Part of a small language model's weights: 13 layers.
MLP neurons of a small language model. Each row is named by its layer, matrix (up: input weights) and neuron, and shows model dimensions 64-255. Each number is 128 + 32 x the weight over its row's rms, rounded and kept within 0 to 255. Numbers have three digits each.
After each neuron's rows, "fires on" lists the tokens most often at its 100 highest values on Wikipedia text that the model never trained on. A number after a token or word is its count.

L7.up886:088084148113165128137158102133178142182081143142118094182100144185135048161158106115133167129086157084186140134097141177052160120088075155093119138164113151137142090138106180072092118158142137168114177105139171161146137104134122157126170145143129127173166075116116130078198104174175143135144125072110135137107068135147084101115104135157073187176137156088118107107098162110124122100134167141168087154120196090107066073122125121171120154079141119122132086101116129156153143077146108152174132185113124141094140128130077155138143084102067146150125168084145148134080152124094145094
fires on: "h" 16, "l" 13, "w" 11, "yn" 9, "v" 9, "f" 6

L7.up42:080141199095099162112112133121012157140124089160125087148150114191148163158120102164167116143125164160136116119170132108087158124116140090117097122107048158087091099121111112140127089078121118126159174103137115147109082123134087141098149148171139152142150137158072106090108091213166169135183111153084138162106129132183127066158139088102123114139074142197131122122133105188119138057121173073141100132142162040099124141143140129185197133103108103124129148106153141138146129097137150073142124126174108166094134125122067114130104162139116155173167163116139122116105127107072156094
fires on: "w" 23, "c" 22, "b" 10, "ew" 9, "v" 5

L3.up283:162117093121142107140058133161213119142090107116201147119090151102086128166131149135098158160127103127154120071193150103147094125133112073069172062122116156113131187102139110121056185156157136162092084149119102116094117087085104108084154131135181156205153150204104132111095105083095084127145105150121166101142105081118137169169078097120086166109136066099129154082147102174120126123150164153174092113117139097177086110180133153097118158082178151151132136170194146143118144071127113154153141150135161177101142116102112089145090068158137119146104071149081128184121103180160102111
fires on: "ter" 12, "wards" 11, "ors" 11, "en" 11, "s" 11, "y" 4

L7.up264:167199135097081110153144106153126176108119104142131093117105166102166164194116176146153148098090151120149191068188159091180125104168075174150070111084131155151070109116146041132118113158096103106123142132095136142162108165053173085106155098160156130183091132112127131158091170157157149126127143192190094127134089145143094140143151155094108110168116105156067089112135142138119089154107122156138080123110161055167160118155171102123120127114139169142114062147160070110099106160176130126104128114102144151186136150137117135130058124112163115158129172164136175151101109106143147118
fires on: "ing" 21, "ot" 9, "ated" 8, "an" 7, "y" 5

L5.up267:164106198118163129113153158113132147117149132161097071103128122117085114095118116082032162134165125126160119090079166209099118147093126155101142104080116066141127145119157135137164112109124170197154148119124079115068138145151117166153137090198206080173173153131148098111122101101131137124141184183071099134094136087195109133135129179145174048119106133182121168147122124144158128172106139223137032106096171138143116101124174106129120107138154177155136073113128089138101124098121172144135134147126120162163210062073123141161124162148140116129139103079096101148137131109160101090
fires on: "-" 29, "ic" 17, " " 10, "." 8, "ac" 8

L7.up878:132159164142125163094110114149121120139163105126097042070082116152121122136157154121189148165116062111114127107078117083167209110106156077154182127143145137167144110182121150135112167106099169074144112117131088101173117204103117139113114141120155058183150137155137112118112171161126165159193150135151038198122098082102092103105087165164203116116124068173126106097175095169095124158126121087183136075174164082117088140120153127124171101168130155177108172080106143110140129103140159157124196129149127108071135111170158082121122155101106125084185133148149120125133071081125106124
fires on: "ra" 18, "a" 16, " A" 16, " a" 13, "ann" 6

L7.up23:151143156121103124160132131102151160097163064114176085109117181136172146155112104052165131180082145151191087158097144120122125075170154113131095172129114160146114113104185223105074114150183108146140153208117164137132141129076101123109078140131119122108150101159135130085085140102127125187167103110123136102103155126154134145134152164107123161139147158075117117093096101113064150132152139135108154107164120141149090139094090126117161153120113062093128086100106177072116098184127117162126129163150154228143144134126201178151147127134127164081107082090084132059101095053120142149
fires on: "th" 34, "nd" 9, "gr" 8, "rd" 7, "cent" 7, "s" 7

L10.up137:156133150144149074098097119138173156128117120083092105160141145190123146093147111144090141163117135166097144153153113129140130156165131145143177096180174155127119161119169174156205061103101146171196141053110099120109194140101146088118114181113166115055107174079122155145073131101144073060138115115092115151138103126117128109137100111126115168168072127157121121118157160160132153054155139140119075095160135147171038177099131091146071111098186086123198106140100184101160123099115114167099146156147108137111078147148116176173142088156126140112150136114129113141157111095127115082
fires on: " in" 75, " In" 7, " de" 5

L7.up53:128102102051118157180141212123142097130142086129175110122143138172069079176108172095141090115127204122118093111150149158180164145137122146098092206067073165150038159143129150146138136130155121134049142144134166179107156154185150145072125075091112157173145090141118117124155099069156149173151119147180083145151104144097123103187179095061096071108114162107102172102114132103111174168147130129093132130097145135071186132117165132122135115145096094106128129142179071150111147100143134162074082128121127162135167125081141147125173073106146131149168158102105079086110103117114152153
fires on: " " 50, " the" 15, " his" 9, "0" 6, "s" 5

L6.up770:116080125107097121150091104091160101140161148104132097110067144103198077164151121117122132162137127147166131130085104130168097135187149135161092192110019102054131088092120096096153179117153135131118113115135136105149179097102141190083130088124115154191119147118091126086141105141182126158126165053111155149178106155107144123129142119130144175165137102183092154140169182113201161107121158132103133113106127123169138129194118137203071115135127099108164102118111113111148107129161151112135148093141159105142120058102161145140114174080113129071111166099142177202107173167164096180
fires on: " V" 21, "op" 12, "V" 6, "ev" 5, "v" 5, " public" 5

L5.up646:121139127108110081129136101178167127104092146097099162113144115151108129102093130152180151140105186134118139125133172079128130058196137154194142106094109153066157120119104133061087143129082117098186150101069123140144147141069085112154155077146107105106141189132135134067145117148112126172108097155157160108161119090095143122132101103156116161151114111107092139152084136124169128087169109093187130075161103138153111107144125130088046161155191166123148184112098198147102119103123106143128157140136109182137118161164086125170195110112151181162102166159136149182196146056170139109
fires on: " de" 39, " of" 13, "ade" 10, "es" 9, " des" 4, "he" 4

L10.up246:079137127147130141143108125148131105050082136112142049108229116127134099121125117125095107087230176159145186093095134066143118093112153140147157072104095122121120122116133130119143137124117152152191152103082160130127117085129137156079079119131119081106123149154032093078131113150096159188113098103181204155072122155064103113110157136169144147160111096129133078122118198129116173087086165120126095156104093168194142165140147094120173089144135125102119114164105145118152180167076118131129100137114174101185122143154156115079180105117111079090126132108116112163125125140132104139
fires on: " of" 20, " and" 12, " The" 10, "," 10, " with" 8, " |" 8

L3.up646:103113139067109131168104115094142122180108166087154112146161127109089177126139106131147133080138143132132161092120117096090091147082117128152127122187197037123129147198144153103097152102065104162166123124123150116131132145132129085162182129142133144113200142126149119112155127186065115086159115141140102116077089190104125115128107146113103113132091128092151125095156186135126148116133048110095104138185124082146135122147170116114103139126104130120136151124121179129134141098125186160183114189121156120126140133106131154143136066175121130113113133177085101088127144099155096125
fires on: "," 26, " is" 15, " (" 7, "s" 7, " and" 7, " was" 6

L10.up221:090112101086144174098121134090128114149095150153141152105128142130100129175077116128126129140103144169144148155102127148106103154135126140087117100126110160109107117152099044143172097058187109086122090141138197123092104143152114106131103058132112158157179088105109152168166139124120170184136179157117104059127124209097080066120149123125111153135082091156044126141177112126141138220162132120137161068104135156132127178125101105180136102107115132119156155146083109025201100083130135225138115117142100154125155098150167119106169130097129110101120121140121091165137138221138135172
fires on: " his" 26, " an" 21, " m" 8, " His" 7, " two" 4

L5.up41:116080070109130129085109189160194163112212140093155161148107151140139119177154134154113100090114161113087114121187066082166140161131052121130132114135106179125166150101107139087111129121148161125117162137071144128107130091096132073081135066138099107106167136147170110080174118116128078158122179146119125098150103158140135076118072192180130114125127161114100067130225121113087119141173077110160155094158170137187175068115131136088141126110115124158092122117121117116128132131115113192148115152149147146044145091155096095116224091158091103172169107067102118148087098101138133150
fires on: ";" 29, " also" 8, "ently" 6, "ially" 4, " then" 4, "," 4

L5.up970:144123068114168155137104168107121154147127137106136116081101141107092125081158127142109180159163096151121106125160117116184124136118141107122081098116143123087134126028135097148105087113129172134171150170149142138096107174069131107189194112128149088200152170154095078118150105131118122114136113133113126116184193110137137130163138186133110151118116120133097104096157104187163157093151140151133080090062167046134093162107151160111133159133138144177177209156109084165080135093183171110160142086058130086109110143136170124097076109109086152149102136047084099132158109180182207112
fires on: "s" 12, "ll" 10, "on" 10, "an" 9, "in" 9, "ter" 8

L7.up918:111151118141176185134060153053056129093155102155130076146088046110151142127180093134139104147109198144125142159130094107119079147106097166107084141146098116164121075169103174108128094058074111137113106106146138127145073131111114121150132122140137088176075183135094150138087166141112153156115159159105169099152171126131124133167135120107135076117154081140167107200136135124122133145080119099162115121128102149109090092159140162096166153098145091109156106143143107076170123108139127146106114085114076107151166133109117150123089076122134105147183151156177098182123156066146216136
fires on: "-" 17, "l" 12, "v" 10, "at" 8, "nd" 4, "1" 4

L10.up713:142119094156126113164086161122146149078162131148151092135145110075121106088137160116148127087115169151099145036127148150141141155136145139163169133081119192150090150139152090129128077119133124152139174083099111106059133169206143164106114134174059172087141166112087132117076162124106154104137151129082188057143126136138189119141114126163148101101174088108132105121102104088087076144093152084087157118066139056172133124091087111124187190131144158122084127104162146088065176146153113127168161087124097131144080137081198141159131144176133061143169151158088104118130145116162116126
fires on: "-" 38, "A" 17, " un" 13, " -" 9, "|" 4

L10.up305:113124107127124154162074115193105182154171200207124140134197140142184193117106195146149150119138125143104150134105148192092080124124080190085069160102140190159084109077162106127151137124179126102099080158147185096172147130160130156084136165106119091128140154118155102119087141113050121060120159120148121108102128098078129141149119086168111140143124112136078089115076178160100126066109133073094138138103091139120123126121087129152099044126135100131129178133116123104134156153140174074163112130071144091118088152165113140084129137134153158091172133120135115073135127157178150121
fires on: "8" 18, "5" 16, "7" 10, "ig" 6, "0" 6, "2" 5

L3.up39:156144098163109179156147108143145116122103140101160149090068139096123125142116093134152093075134206152096134104056139141107124149109138123125106156119153185098164139147179180131113127154094107092137124127127148167112133095130083185083155101122108184125189152122129174145118091099079131179117090084162146097119161083107150147105156142118102127115160172114091136147148125115083146160090153214083170130117155106097146111112185087155119113095115127152116127109205134079103154055127147115134164080074085152150123114084151124126073106043106171157156094105172135116111115094098129164
fires on: " the" 26, "s" 15, " w" 13, "ew" 5

L5.up949:089117112126146102049116144109176123150191130090124102145130147175152098091116175135090178133134131089161123124122158115116137125142119167135092117173170119135143104138111115121124111086123180130195115078196167142155140044092177122140128116099171166088097144133163096139127129124084134161083100148132104071189058104134066115113170127091103151153151114157193109106116152171097176089112128111147102108132143180143092163149120098176119175140095100151140153140095093064105120126136174132145108103119100148137169151104146066162149058119135117078104111229093048118118061109153098171
fires on: "2" 23, "0" 18, "1" 14, "3" 9, "med" 9, "4" 5

L3.up961:079081170194126148109167141170115148090147112094140124109135162169151128133078140076106144085160211132139103137125135124130168176089093117083147200152085173150187089098101116110125190126095160131141130104162133120058077112130158087067127135093083101122055144086136136078112167161154182156167157132142114096157117155072034101144132191139150134078089111139135104129145091153163161093122182131116130111141115142094176124044117127140142158082105073120122121152153112147122124110144113213118171091148167198123114142072171148115143150084095116111080150131089127126171117193158143111
fires on: " to" 50, "N" 15, " or" 6, "aged" 6, "m" 4, "-" 4

L6.up87:129164145196189191150138110124199083135141147071110119128101152149099152135146152160093131038102174071104099096071123110105137140180097120078167145091150136120144176112138153139144075116128091139152162120073158143096118145134106083106091142137076126132172084118125154091138128154113152080101057125166145100116123116126147103103094079103150112088129122185117158143160106065154126164140117176107169154096179103156123104132150143084138133159115146120174122140125146093062103134166105137089169087158125153148142107077118136106125117097103178111138180147080166125181068149138146134
fires on: " of" 14, " l" 12, " in" 11, " b" 7, " a" 6, "-" 5

L10.up921:138171162147125202142131173099105121130089096136125167134152066110134116063156126127164026158165151131153092101142199079119144156139137179109111146122146114153111173101144113116103152161136169109184114143127162144119112108106123111121191112147145171100109118118102129167136085178125153175118187190174126113127093178154060156173145211100124081134151069140168094182121058073106147101145121111119174154143155121092122190107155144115154105142108142078126052162150131097206117150153083143172091118122155140103121104084077118129142125127141143132121111105089090168121083144092165109
fires on: "y" 14, " ro" 8, "ow" 8, "or" 8, " met" 7, "ust" 6

L10.up530:177134150190129115098082155106154155168116139108120119125132077097089188119138072120112132151226060143150132106126145084155110135164140116128106112119184117188152155099117206116148135149149138163141099092076133112141097132089156112119150066104148127068143153164144073098111125134117118148147163100136107177156032117116134129105104097061095124121163135130128132074124155126175148078158143090148192112123101155109095101196058122125119100181090079125123155124143135174102114163093161170111084151081115132184131102095125181108172117140187108138104140113186094120140133138168106203
fires on: " is" 44, " are" 24, "ics" 4, "," 4

L10.up566:099145144135092151105176123127160199137086147164183129177147102177126108167131153133153083057161130124141175201161137126143072109207049136099129090137087149148101165125135074105138117074142134117132150093123163045111116157129141170134134077174099086123108087114060094097133193105155118130205164142167136082129094142120096102069170069109121148060131097114166144118109063125127132134130105132126135149108139120100147134093129098201076130104142097163175133151196132148141111162161126169144131126140133130068118055143113105143127149138137130118179159145109163130110140151132067152
fires on: " an" 75, " |" 4

L6.up799:181032075103144062119122136129075110131179172114121108101146141137188133141089201121075129152084073119165209125111128121090129110101154159113123107142146107174114098145126125145110142058101142114152086076197115133131126077140225100097129143115055091130132151098150118099123175129093159112103063076119140150148143152176134130182115101100095118147179160109139095132072117197155133184140109140169135134177117150113089178154088122141158140135137150159160135114135106136170105166176115154127187088140089186069154135121107098115171077115175078110104129165157133119116116087140091143
fires on: "0" 28, "1" 18, "8" 17, "2" 14, "4" 6, "6" 5

L8.up200:179094162163088097180113162120139099084083207105129171102160144111142126102151095154050148079145114174133150083134113078097146179096193140119121073173105178127109105130132122165157117106145126160130137086125156119089100142125152126162137110100097135079148181065090097102182097144117161104091218143159114109158151117105096097065103059125108148057117150194159150068145086071167123087151118115129115172162169110130102089159102096139150080099098196109091149138104134144134183138138152163125120140149156115165133140089131123077203179130155099113097148087052092140138135180183073106
fires on: " is" 40, " a" 28, " or" 18, " =" 6, " are" 4

L7.up538:155103095095066166144114099125141180194181110128137119133137179115252144168148093190087105135167155158112091147124096145087107125127124181142102158116079083136113135174106113148137110127131109114092176130148127102149098167127162121168083152199118104124160187118094147095087199205134094084036072249187060118143156120113132123131120103161115100125130090124103088129121136075104127165117115121108069097079161108123084074152189139117135129096102169085124126169169099157162181151178168145079144150076139115178113099127058177137125096083123146123123130161147116153086112127088177090
fires on: " " 36, "an" 9, "ot" 8, "ec" 5, "5" 4, "," 4

L5.up844:123145164163067194161097149153156095067145146177079081152167197121140134105076131174111126207184177113122080149114138092103102114132107141193126138181126116104155083166103103116142142157135129136193152160092156101138043111110162169122143109084121097112127094157138147124131121142168131123138108098150131117135091145143148156142141137127130118148111141112127166071146118105153130174116142146080151063089065118063136149138081123127066157127144141192116134152078152152144151134114097183156141079097118096130060124057128151117090100093174122159141112116066153100082146107103129180
fires on: "\n" 35, "s" 11, " W" 6, " D" 5

L7.up68:151120114156146110096091108067212118079100213119058047172089178112142139153080151081137143169218202081105167087135170146159131121112160128152117174101112157117121068105111106122134117209106178137115113168143176123118127160112113158119110139098089166118118080117146152094110136161158157115182119101133200103118112149127080154093136112148190129134137124112148142159131096192155129198085120138100155158132143106101089133076121129073072125126095110155170089139136132104169164081072169158131089083092192114054096161116134167129092093127110163118053122167096138189144128158171143089
fires on: "." 56, " |" 17, "\n" 6

L8.up290:145151132158131132085115114164086137102177166170142151095125152176119101094139132118138064110156125143113092100108134099138113141133127195143077096106166112113156155161177152171179087099107171157135080103143194142071148106105065083100128136182112084126135111168143132092081144143025108109154142100100130141132126085114099074132145172089135124154129105131167123152155082180114129200121123136129116109131094142151111123160120153132117146095176126115099146161140114143115153206115142156113175108053179099111076114090082131101071152102174070081130133147200098126055131122163077061
fires on: " p" 23, " as" 11, "pl" 7, " l" 7, "l" 7, "ed" 4

L10.up745:139124148137134106081111155115127140091111142124166165153124120150167156107123175112156206167103113143125119154154212127111098098141122159104112194141115104123051096063111129107176113070162063131142117134146117153101116108160089154052141141179112115066152117136071149133158128121083188130087129137088143140072145159163147126136120157149107074166068136157133106127048184128139151118116112123098161141140120134088105084128107141167102081121095184165105231149132099155107072124152129185083161168166143105162088130169093110081129166121159099136137164148140090126180092088130176118
fires on: "\n" 43, "8" 8, ":" 7, "2" 6, "5" 6, "0" 4

L10.up71:153131115149104147108097196173166096111110116126148095121125168149126113148143176149128154121097105152099121091106112126112178109121087118096163155143105144088123129151175110113188125124140142143149116096113129126125102150038133086100089156127138052143115119123134143064103187121148160085118155138146061142089136133142121102076125165165191126092135060203082150136149165175068111153099179049148169143146065145128128128096112119104177117117177135119111135121129116152117114095117195158120153107125141131103119164132091109118111187089164138079154190106152096113133076112061089112
fires on: "i" 22, "ri" 13, "a" 12, "ra" 11, "m" 6

L5.up104:148125151086161146139086131123157115098130056121126079100085147134118136127090131114149096087119113099118139145113159135155077152060141133105159134142087095115084141106134148147178151082104113166152105151126117127103166146116137121082169130158151044125117143107115129091141153157161136152127109124087082153074169151072162089092168057131086149139060150089169087096100201163050131066118125088158148100125208150149102187126171168120053115120132180136169135082122112185139194168071172102149194133163124116173132098100212098109173179150146173164124071137146140194122106155153126155
fires on: " of" 27, " to" 15, " and" 14, "," 13

L5.up336:133135123095109113128112173106164127153197145124093075102123091129142148119161054172136136130147126158130127111161175132163125146119148134128042146153115158108105111068098177159121146114115096134110175137164138109092121144144141119093074144121066183138104147142147168097143235162147169133150169196114130089122099138169118152168161148152141127151121104095173108140177130145168092164130116139129096125128138198033140116095183107052099176142089175182128119075168147133172136101150100170112091094114142203158108166067110115160092062126103120108054119102129129079155112098113175075
fires on: "." 35, " |" 30, "-" 15, " (" 4

L8.up451:114135088088171094112145099161175136167137189193126134147158156090115123111131135103092144131100125101191081173141139161133109052150068139120172148162093162128106154121129110137165126140110092137122138022140089130114129105113117162113126121157078162087141108142143161124111136112070133174133091086089081087101097086131152087062122099089168142097152111097161170068150093099047177149143125098159175118158191092131144176145142116126073101186139100088159097116079081117118088158190152185132157122105182113102102093099132140133109150115163130156144188112099197133150094165132146124
fires on: " an" 21, "ast" 12, " South" 8, " col" 5, " East" 5, " tr" 4

L5.up638:118131148148081140109184188170124091053149120167128128127139099145141153101093118136158124177132154131125078170131149109189122111174161115099078127121052119170076112128173151135060107115160134144182154084156167135079123058172144126137117059075113058072143108150108151081120078110190158153165092140109165111148161132098130123144097131069111143138129149111123174103179066152164134137147121060146115121086147140141144122123123122080107104110135070127130103124121087111180095119123110163081140132179176148084141146191115136108187114170054138090078193139064109118114074094138148155
fires on: " m" 37, "th" 9, "s" 9, "m" 9, " km" 8, "q" 4

L7.up287:074133137095086127129093142071087135169141119088122084187095125076093059113172148149115161149118166104178125095104142165134101140127200157112130095141143070076141115134116100071103081154121147149128121128130102145105106062083132184118160115128173094196123128125147180119135189091173124143073107121108106112173196180087176042138098113160142102130177115153130127163073141204157124146145136145132094142099192105155112091117109126103164170128112114164131109144110112103132119096168130167136175102155137102097123105082121174072124127122167147146085171129135114160124111062084148190
fires on: "\n" 26, "m" 18, "l" 8, "t" 6, "s" 6, "v" 6

L6.up12:133147140185135154166126135087121161148155105110129131112174086167135148078179131178088171079137135116130158123110107054168116130129124119149153137127090130150122111151122213153148140067114169167202162100161167191102152157080129124145114150119215070087120090097160080162100152145135160156163150112115109120148154164109101124157180152146103124169114163155139139118132188146128213111066063179115059098132162126115113183128149103144158149079094057112107129123078129090049102145079132122100107128142141129147111066108065156116179157135114116133116148121149116098135108143166138126
fires on: "," 74, " in" 14, " where" 6

L5.up492:094044155167187092111154158150143164109111100096129117143122075156129144117104133152154117102104074141145127142101134130140101164135162083122098143129089099147039135177126176148150138107113113190138165114166112125083165109129056151152171108156120063132108142115183111138059177126210107150103163164140097143139154143139089085109125173129076121074122142152139179172123176133130159139143138105148090066087095101081137152084086110106172129089104163112119141138123134066066131161134121165194091171120178132128159088111106111129095155044162099101107092163152071115089053164112145132
fires on: "b" 12, "-" 11, "v" 9, "g" 8, "ed" 7, "qu" 6

L10.up823:145160115153118082126116145095099132134162167215144118128112134074142127103095143115108107119096090137140088117108158196074115147141149166166141130142107156152177147230104133189112060124130108126163168165119123132130126118081145108093121106134132159193099132163108091129156169115168082148088104200153110161156137049097140155155119091120081117152148104088141078136146144099167169158105127113136112075117177144132129165108104169198118072150142150125125129164152126163140204089097126085176145186077162079091136101114149099143076137136171093149134117126134115106158091160136110098
fires on: " " 28, " (" 8, "ist" 6, "ass" 4, ")" 4

L10.up6:066152115206127139132129093173121117118180099092162123149106176119160106156129140139101083109201122162129126084123145141122104080141149142104124143086070181168094157088154103120191106077146097161121157175091109113109186150107125085160126125135137098176076136090090112138160097175115162070105182082205064135155136091109129118114109116166120102132141148142176123150123116036112091207122098139110138145155121119167086129144089121090151188162137135141198106144140132157119062107109073150139122173131196150119116165074162197140136144140076113129116155092143153128121108082085150103
fires on: " l" 45, " the" 11, " a" 7, " E" 5

L5.up406:150112084124104153068067108078140125152066111083087092120177101150171102141183200159118173184208139116138142178189110105100104141116099125116138086106103128146103145096142137168128121151082111122102155177149150125176135189137087134138093172124169114157168154068077125151080107148129114138188128155111097103114149106148175154169162130180104088173113119109129133098120099086082151141126083159110121194124108139105099103123159116108145110110108099076089116169101037130110130163093205138092119094102126093125125164119106173187170132136140113076095139158138149121153120122108137154
fires on: "7" 15, "ot" 9, "an" 8, "9" 7, "8" 6, "ō" 5

L5.up219:107122182044146091119098120134210090123153136141194139140085189160100141160103161156127122126142106099150116161120094122121156134163136133109118183176123153102079090086155103164053132157090153162167169101088165086104132109163147124139186116121120130093142104043132089133125142180132092080167111110082119183132103082167146091180125161180128114045136135084119128145155186134167079162164138109111073153153083159168105142142097100098090132154117100133135148167165149086155097159116113160157144109120141111151149161061162179117134180114122071146109120143161085133067125114151105104
fires on: " P" 27, " p" 25, " power" 9, " cour" 9, "our" 6, " pain" 5

L3.up1007:077174137254093128136124134127111143164139132058152144168173076116105096140161087152124162145155198147098095101173155094122164093098122089103146078131096073147104139178139162160193155093117130149127123142129147155051176125146172149072141106108146057147113166121128198141155137178113085153122091132171122164108141169050112144114074150122102108115114053109161148117124116125143144141181094108174127075125177137073116084130112130081110169076097109154173155137112172113139174158123106122101107054089149119106117123101218153077123145129099140144104140138096109170098137159143148194
fires on: " for" 13, " under" 12, "cent" 9, " to" 7, " over" 7, " out" 6

L3.up556:161097097088143140086089134124144103074079147160074125172112114121111142136135151149121157098176171132139142147102122099121130159099083152110123130104122032116163150151156099156122152142108096109133094143124184174116134036074157143156119054128059056193111125113118102083159113152071131085112199136111194114098145128096156141194177167120138136136141179117155107123153097172133111166111140106153149151065080181150136114122156132133130103141132202079096147161158168132087114109122149150101131123115155112190137112198156122145123129155160081148062087066146093146144168084211096047
fires on: " as" 73, " –" 12, " /" 5

L3.up450:099098170120171193084113152155160140141181169095076118102199146130143155167102105130072111092134144112102113109133119106145068147155121186149105128083065156079029178083126147024111185102126158145166116145173160183142155169125081154144098157123142167124119102109186081135136142081093080084122155125139178129140155089099110172153059128118151134128101142073130151133106116139147104172091172126100107104146070123118121174126115145136132102121135108100088150130159137117110158141165154147165134142154066151117132171135113128147206120162171112153123094122107189107105134082127143061
fires on: "8" 27, " stud" 12, " offic" 8, "5" 8, " Website" 8, "3" 7

L6.up856:112134176109125140119112202132196088165110132162155080120137156095149158185116129105163096111151160140103135098108140136118174140157148163152096113098157144143145077140121110186137079089058112117159114171103120126112094115141142125145170113134141156155161126136176146047128112173163127128098091106097096118137126102092088133120159133090163098079196156121169145096117178109141123148150098115148139111177132092149112177106068228130072097110056130140177137124118117127158126104134146147176088150053120137124111092140137158159089132158077145150154133131080096027133170109160103128
fires on: " and" 29, " There" 14, " there" 12, " it" 12, "\n" 10, "," 4

L5.up292:146096113098118136180099137091161112141163172075174158138090140106159063142138096136134127040160113128114064151125166093154116114116097131149111168199194121105092067126144161138194118124167124116125167145088171074154155084165145166151152059165120117121174130130145122144138132117136106124140157107092098119056128181080143125141117113162110071111154155182151132106088165144121150175116017078119164102155106156089145091197111148103083122057116169143102168150102130170080147085144120111137148133121148134072109109118120155179200134107078075129087156181121132048177148075123159136
fires on: " |" 21, "," 13, "ed" 10, "ently" 5, " to" 4

L10.up672:093141148108134105121098098139129172102147127103068133101127082172122093137133121110157146177127149137096154096104136151134091101156138135163128168073139121128109094147110099089164104075131118109146159040145115127158143146070144068083167172103125122078146167117135178160111188058120168108125127095156187123123061107087186074125157131156124149121153149076152144186148176173083121128160119144147074119151089149112118105132154111145097189143132130146097156128161162127121131091131101090177126172090064099168087155146224160164098118133153167160119203118137110140159051121152127165
fires on: "o" 21, " de" 17, "io" 8, "to" 5, "ne" 5

L3.up286:095099131046169130111113167102179115116168104090154070164172099105139176096164096114080154146159165119110142098135139158131059141096111119156141093155062052115117113110148176162156188105139197116050171123169156135132091113108145138135100118124133046141067161144101051144134102181112171089127143094134150122114140166135117093135156130140162127133130174138160123087159124148167146122121126112159136165096108120074124159143111138128145116122117128169090115174121138162077112115126119217085129137201128175124070075104140123178146123190150159116119138093112062094074133085118121098
fires on: " Mar" 18, " as" 17, " Jul" 12, " August" 11, " As" 6, " April" 6

L5.up409:104139105146117089133091106141129104114125115154148053129159054121124135131116054157107159117167136146115164111077132066123125096105112189172180123160142098152165123104140101148156181125132102200133110115075122124087145201177117092096100161114136083112110152081098112128113099122089118134136152119141094155085071151112218137086153156081159158198150130084125050105122159175184116090138135151134121129093138186086101116139123122106102080084128114097110119124088119126143172170086118114122162118056110202147172161122216151073116188161155123103097121121135098123116063208143078173
fires on: " and" 25, " in" 19, " to" 15, " for" 9, " on" 8, " with" 5

L5.up860:164135100106165153087142126075178139138143101082077077164080067154122051121142169115128129147150105106150164157106078148140097152086134189111155109098097083084143123128200135119127103031099119173088172110127107159107196103155178152182129093170157093167121130084132139131108102134129151090090166178144102108142132123177159126169159067108086132167163130117123155161156081124104127064159105157094097080055121098150123145116163118185104133139120120163113132140107070150079169081099140094141182144128156093159150064127096128130172095196126084180203135089106123122202076122132119197
fires on: "." 17, "-" 16, "A" 14, "aged" 5, "S" 5, "ir" 5

L5.up99:128110102089143153131143121104118137109165088092106123104121114100136120181132086162140118174167118148078146082061139131167123117137091145120156162123100177146088109159143117175042100126153156134073091124131131072142159159135122137097119106150094136175139150097198080087117139100176154169150113095093110193124145152143099153146161128137083096115166146105148065137130142152093148110159113118066143200134055128144145129171140064145127152161120173106169078127114145131080104073136178136143216110134099146120164128203158072082097156123129104084091156114169158192085156099179141175
fires on: " V" 45, " front" 8, "V" 8, "History" 7, "end" 4

L3.up132:178157114157121142164099084088157158125089146128098100131071122129113151112155111172095124115197149152170154118123159112123086111145139116089186204145164083104127177135118163142163127144069049139138128102118130112136086145154117129177122138147155143142183116143167158069150166139141148095093101073160204159045096114119131174126116060161097099097081143156180140155119152115166099167129179114147113135150188115086145117171122107156160072170101133062151135095151098081062079145121133164167092105096151073092151112140145128171113156136071141085100132155159128161124136115126162108
fires on: " of" 30, " match" 11, " in" 7, " debut" 6, " event" 6

L5.up841:104148140142111114176114161160090126129115122101160019147109115129151155140130144095150148146148161087109096088126174102171096065085102127116094082178112181143092081144116138144128131161112163110104157079120200091096121164076184163109140210085111125111110131189099148062125109140137157132118134135135156099156167161114079124095141100135148113139156178128117039110172114128114130119114145146094109158150137121042155102140158100108169116114070094139135155136134151078110185131114126167168155175121128203065122138123119076089136152180155122169059184146083157083120094121142103098
fires on: "." 29, "–" 10, "," 9, "-" 8, "k" 6, "te" 6

L10.up723:109128099107140146118117105159133048115140104157148176117099148164169166090170130130102143152101172097071138106160151118093192095118132180130130107074162157115131112137141174132144137134161170125096100171118175122139135167045144071155113119149127155083130089066105105134073123153109107147108182136072166180102122073193117113111135152115146140113141116117133103099148135123146143148128106153157100109094174124211133146116076099090130137109125104184157119137176113102127142191127152158142130042090128082196203146150110159139156175117148117153113149169140146143141160092159150143
fires on: " p" 43, "\n" 36

L3.up81:070088120118123133051119078160124132136163131065159106134109121122129123058056173132146171099162129144140138151095127110078131163134161119110105171103092104162078134160126080158111130090099137156154133126149134150164108073121180080079108141108137212107128162145135090156117139115138161184142096107144127079141117060189131104112114086148121118147123206128113106106140157140136057074155126134131115149137119109084121122153149099077145091084099109133172127174096163111175137079144129169121139066092088129123139193125120052158163175074192117103089215161081059111145128136129107124
fires on: "0" 17, "1" 16, "7" 16, "5" 13, "4" 9